{"num_attention_heads": 5, "tie_word_embeddings": true, "lr_mult_down": 2.0, "final_lr_fraction": 0.0, "max_seq_len": 256, "max_steps": 4740}
MLP neurons of a small language model. Each row is named by its layer, matrix (up: input weights) and neuron, and shows model dimensions 0-159. Each number is 500 + 40 x the weight over its row's rms, rounded and kept within 0 to 999. Numbers have three digits each.
After each neuron's rows, "fires on" lists the tokens most often at its 100 highest values on Wikipedia text that the model never trained on.

L7.up109:538458451482486460449558536522488532508548421558451469571495555474555532521529464447505463492488482475528518538507470472504595479503460533542544491488457513411495480541532429500576524537529476491530470525440473489529472553463522508505562474466540432463535598479589507490488456405518543439493488500493521498495540559520440442498478492493452501492563484509524439498530475533422554499468499478523531447537463557496474627487557490573509486501442440486583503506523521471491467475514526
fires on: " We", "We", "ff", "'", "bo", " age"

L3.up636:571558520605502472512479514431505526490458524606546530528490522488503479562496504465528532496470486511506473513414598469469485504487427523458497533554503482433527457432419464534523537555486462470536526529459438482511501507478498484546518527465494438489461495567496568551490453509514561430496476524470487601472480507528498474535470465503473534502534557474493439418588541497486514445507489495452515484455529504463460443500412519520540489408501529521588465519539496499566515541474532
fires on: "s", "t", "k"

L4.up611:467461453534544489557524579464484541474468532521494537584488547523458445466586478493519439526474484478450452466518554446522581506458514491465511468423541525440506475474471569550541476550524516484548530483547503432422542522477527489497520476513507439520512491444525483539465530533461486498508465438556455573509515463487560472444513535559500569493485544444429510444450408467539476486477528519462521464483446450496479530501507497496413578505508515496502559545572566513471467534563555
fires on: ".", " 13", "'"

L7.up470:493484504504481474494564495472468512430511539536483535514505440462557442529445482528471539478518425489479527499542465458400508471475532466513445472526503509519480516497420510434449500534523457534582496519461482541529492491559516440468505567567556533512603543483497474456520540561523494553496478535546504537506481454535437505537403503479512465472533466555459464449463525467453529614551447554473534487503520448527507467467432526493458457492501588531449467468568503564463554527444483
fires on: ",", " and", ":", "n", " entry"

L4.up326:576483496480446532545447493496506494512488570543496427421501512490423595452488450511464497457523507485462541484486507427507586465474438548569444476562511526434484465446487514451480495446511576511471491511447476557506531464508450524481571478532566461479536461515454573505530544552518479493524409486437515508483484533547478462469495545445522525543517467449505519486445521527528526498496461540578482506525465570535437521482570507473523511523485430475516501521542411425513532540507564
fires on: "'", "to", " of", "im", "arc"

L5.up150:486474516483472516476481502512496500524472398584525483497487458592498568516504513453495510567504511442504481481480513489517564471484508470515426524530446459521528562436475558511518557494492452527535447466565501424422485501520427539528458510497450488567439511452489467446462488502405572495506498520459477551496486544501530515453538503465517519409606545474519527567512539461443557570518509544475572456522507537534509456511536506466571523547517460504544534493505436591475470462477503
fires on: " until", " to", "ly", "s", " from", " had"

L3.up39:526536542532475492502459447452589482469533503483560481462367468492444546532571480476476486512473529574569463508454469559553526474493548534487521513490498528486462492521517549551498504477360435495487506504500479463476591446540522564503485467507425504489533528535520460460511494515460441505484547498509429438514474564537545518471507471515444481495526478566460535507505489506489485497541481429450592438463536564498542528482502512516565422456509482480525506467528451467561501479487573
fires on: "s"

L5.up24:585552531524566494532538464475541513514456463493550456474527442522505501455473409534556462461487441451515519508525536488508445538494548533473497503529415501501565457566495592565523496513501570562498444513483474459563505539465508490485489470485533463472483473448482483445489476493521498495467514461524392524499514549546479555457439420526494481460515479481558495538484457444491501433464479434471479460496473501539439542522488472542511555430608602502520498536508457540566531493480443
fires on: " of", "ist", " ad", " sim", " pro"

L3.up554:539523499474516477524473485549399543475440489525573515457479415554464429552516441538487449583508523490482440510507497561527542460410508531508521487488549458446550512441481516539487532521511481542500530575472533497549460511442449485473525531539529495404478572456486523496556532516542594453509507453435514477412525511533546565562506549517493523428514535520529493517413542502481487508455472454449586474560544497481521489497494491456463466562515486434534478487541472482493471492524517
fires on: "si", " more", " not"

L3.up86:480489428508520471486543463542517527477476475453538459457506487469525567440490507522433506428485525525465437440468509510517545451519463523417498567490578511524490481455476524502544415525459522511501569469551523453507480516479459518531518497519506450468439523482480551447497448568518571528539458556463458546508460510537539504434482491504466582524525537497555540494516559534489530469595520607531507451428506495440427467454451503530563531457479497462440495431506503584569503500506473
fires on: "s", "ly", "pt", "ent"

L6.up369:535438490581550523525455544482543546475463544496500481479502481521466423466485539462480524465603475493504474470529534502457506480540498484582472439489553499449486431550536494549498488491519593500466515470521507443436488445561488482481531522541445500538459510390481431515487518519441538577476465458564427494514487534556459455527479489553522566458449550465534499403484472459506511546505535496444545533536482495547444538458472481451461540486535456549476503551556589492534529487493505
fires on: ".", " =", " a", " J", " |", " W"

L3.up166:541506499493488489550542490475466494485444505526527523538447497447413513522491469505466523389462500487504501422487544506524502483515484536526542444558441489450441519515533485485431542488498531516520538552478464487405575484515492533499489505495538453520473601564610458516476478542466490469399464549463494456491556480516471584544582451415445498461534454490459486494539549549498506492474583519513509492476426524561502535500503526518465558511453491547441458470487497503496505476594487
fires on: " |", ":", " =", " Date", " October", "\n\n"

L6.up28:523449551447428468545490508533513523521419539540511524500490463534527535522479499521450512440480486502455432524493476559515535390441489480597507544423425493554497516534542557492501501502520516512556606546483529503482526443465472453522470545484492474541541509567499492557401458473398543488579491507415463513488483564508501579559554488493476540505495513473486550529544415477532507492482539482543449490517475483500538480467530502487450497514509489504508485459514517491490464481543616
fires on: " is", " =", " (", " was", "si", "de"

L4.up559:591518387555487548459569480421462499475438536502467477488536495555478552486470560566458475412520517520551509487462490524493494432534467480547546470456516518565539584598490448508537492466411489464568498510455494515462473505434534521520544547498541519467518513593524559488444515463440484414483426470466485467515497530522582492481522464441479495441506467540500480475522518571502527508466543448481505442514466525509471492508469517558549496455506540541437522480494482483515535494497511
fires on: " or", " and", " =", ")", "/"

L6.up495:494507468492481496554472458531449548522506465507480568431453441543510507487550496434563518457531486519514448500479485523569529559464605541499499492545494471565524411496458548513501494503424512530528456471524502504500567494501529523501508472489481522520432540482463492476487433415417478458489520513495390532513513410458513569435538567503410548573549510510440563499510518479512492577564520515518493494433558528494483495486478498518530549520496430485521486483474456553479560444438489
fires on: "s", "ons", " students", "ets", " personnel"

L5.up303:449517442475434400517515502577493485485456469506504483480486491545536447543416478530501446573523450514476527513485490587543532483465526528495445490556506442452504474504418492500461466473501464612469505515488418539477609517470498475467456410488492506425473510452562467585476482489563570505550489496482525435530513554474533517493512522527504618535540454478432563502507514494461473516494586491516512486504460555532513457508546540521529497531495505530489544470554526509490487481538499
fires on: " her", " more", " his", " less"

L6.up460:548562428555463582510539513517634593452515540462499496531447568516479464443508451525536446448460502452474484479490480552549474484528490519432499443436529553533517483562477480532509497441509456487479547436501555514445519458450445479456477469555511548482576529491506495516548475438539465476489487502432490513557491526521502581552461492507442525517566451532492447517488535540516481521548503510458565483582439480537463527519485505544560426460473488517497541466522514444519531486494475
fires on: "s", "ing", "y", "al"

L3.up419:485509483558466553430486483468469466432500524490593540449511530508490508505490485517526505503418441449514551472421476507464486494493516495566442496528526511510571492513468466494525461524523503515525501439461549498534468487539466506415484496513527490495457443533573559516503526498574496492504493570474543472496465501488373525471571513517451558504584445470479458554437538483402479547521492514512596464451470632533477481470530429496463540546500497548528479532569504539484525482504504
fires on: "s", "ing", " adm", "  "

L3.up356:471512513511454515560533397488523569529472555453440498465465500545480496448509522497480544466509494539578472469459536478581490485441509528464574480512584481474508438508462523512505563562461515467474488466553488463518478470510561535498475535499431484424491500475420452471533535461410449442476564496540464494526520499488466556474569550521462507527526493500460518510524542439538494521411516463506561434486478500437528515509495515503599562479542491480501525411513507575532453447486564
fires on: "s", " students", " children", " households", " men"

L4.up189:469460540542487459504471457520494473567456494519541465494519530542626531575497433476480505432432495469462505473474533533465496491525505549475461504522504517508554500494489423473521481522448422578420490509448456388474404550439503489484591520590521467536451493579519479508479499409495538506521477530440490480478493440481481477522509489519496545492569516480501522507478533524510489488513460596519551493533562560424511464535522495533577511495502488512563449481560511479511504461532504
fires on: "s", "on", "art"

L6.up323:475475478495507535486496445505522487584504440561472475514440513544493485517537544502524415456536501443527460542530437489601542532559478469576497523511497533513483526492502434533476508524519473492491427406603467469523455502517471591525476465558438489439407539488513506433537494506417511534497478561502469414586534450475498486551492522524558562474533421549488501495427541444457515480532511525502523527527528499502499513437508534481506524468544504516541486483511489570479552473460445
fires on: " to", "ing", " of", "ting", "ng", "s"

L7.up294:563480482512527452465505574535442545509528531577510519500448502467535499472579438530521478501473502451442435481534527483508538385554469508539538558542505457423551429550439473500496500449462581434453480473465471507500519530480527491476500512500617468499458496489525527464529480499512468467519487489432541484555460479504446507514542493520514502494522470401502510494524488552558583521514509486546497476468455453513494476513488457519489496453542479466550449481510584423572586460436452
fires on: " of", "'", " age", "–", " (", " zone"

L5.up242:572492527542476484530584470507558536480446464507434480443510543532470486490525499566495571434496414488524482538476497504496515569470498503480575513598487513391522467456473573548539523483522519518501477503549500427475562570547448488491507487530459529458509520472499497427546460451520494441489554553502467496476574503532454492543408488546495485487496421544566450523547470500478436462479533497493541426455477468498465484500460512595533520439533568495501471515551480524481527540464512
fires on: " by", " of", "s", "er", "ist"

L7.up402:535447452502475507491504515467511464473537506463538487459532560433541493548464538492507514499488436512479496478550468476446563485493528433581477545489494491459539572526492541478512529489510552478528528574429501558493499485421510508470495561472476481496512507538462539487553558428522413499440497505491550560538479488460582535455462555442491545447540454371537455477532504500477530567537537527465495512513509502548531525442467448557523467492501526512475437588480440568458583562479479
fires on: " and", ")", ",", "-"

L5.up118:544495511520518542453502525479450504537547513500507410414500464454531472570507504482496542517484523412574506513575535493511479471555489585448429498552493530516523437551523557502536460538481523531532530525487533476519464557507505466580516535529500528540585544471460501557502475414517562520506495453514526497526476468468556414540446508495466510451431438474457409482483423504470442435512483469492492499497493453536514477481545436487573499608467502526503498450478479470456530522491567
fires on: "-", "{", "umb", "ass"

L5.up333:526538459552414456528435503467402537516505549509492493471480469485565574477483475527474545469523546510518524521494474475476565499509526537550508589534498477416432552505494474485535455499438480501465450526475456483470486478450473423579480452603504449514539413482482475536504538512483441518476529488577426477489490522483468509496492565543504477462508446475515478530490531473499479588504557475539509482495485468551514595509581461517518597456511507546476444519468555465538542450534529
fires on: "F", "C", "E", "G", "U", "H"

L4.up578:539480423522532573453533544499471521518546531493479547533475494430507470484475497461513495508532501474430457507553486509412446513493455489434513503537449509500578482489519450422533498504521486449503426536467520410497482501520589436523559510551539534525484515564435508426501450469507549522523497462494464510521501437473461502518505543575495515474580470493487496489485538484485512524550550586532515594561454454475439495454561436485506482479502556465492466470490529532625525512574494
fires on: ",", " of", "bo", " Bengal", "'"

L6.up420:511499474537504508469525503537523460530518446480465562449478542562478501544533453420543540531465599510512482469438518542459452571473545551456531547522401511585496517512458483459500507515440460485510423539476534474469455520482518465496535564480548462490460556469508495445548551455464541419509469490452489504506506533448461549481486507535442561460580518498563504447498487458529458513532485532530592473514510548576424477529469518535462495431453529502535520492556431533460571526499516
fires on: "s", "a", "d", "y", "ed", "ia"

L5.up583:493481462568568544518526458503482517537503517528458471555469528491454502470551415549463550523568464544552459498482527477491510520478457476435568443478568506493449415511474594502494554480547536491443574476442525482406523494586416493508500548521502456481444468493452451493514516475485504528470492488508513509568552496462453528407518535520513587520425429482525493517541464434500481472444570572529503501479481509580454561493500509512461511440504490499438476453499469516542488527497509
fires on: " |", ".", ":"

L6.up576:457552481523482500512500506529554479529513492545520520514449473545499507514474517600640490521496534469498521552490500493513468547553491453504440567506469510538505536561479561566457479489503482473410537480450507424514428490567514502491436540507525398456520540539449486446504502508551541508471465572550414436466471466530462504527512520521512542534485555488545501485468510433508491524538441545544520480452475509475450435420472541519494551487510463508550446469524589515501459458416511
fires on: "s", "ing", " born", "d", "es"

L5.up291:451518518528465470505462492552583462487472456505472528449505525504515450580518491463527447488494499486597506528442443514540504452559465455441468515492522469593510521435511511499471505535494532502489453506483459456475526515545448474591538607587550505474477562496465471450548486548483436558518467471478417503537513500432585550495487526476463478459580462462422486463453535491427534472577489493542469487540470502481491534531501594522510451558497532564507512497497482538531488477538502
fires on: "s", "ing", "es", "as"

L7.up571:487436432507505455480579510482492521505447456508483491467565466505551482507445543496524439491518496504466463459487472513513530523571504507527496558504576431495496492498503586470495456450484470528451566515449509573543422432485518437485588567583487487541487428528457455530511457518532518519498490518483526405559468573508515526509452542483500577503594510488491485510473522466443501499577621535454481502541520497488430421481487469553475518503533530524483455512487534470505424515505510
fires on: ",", ";", " season", ")"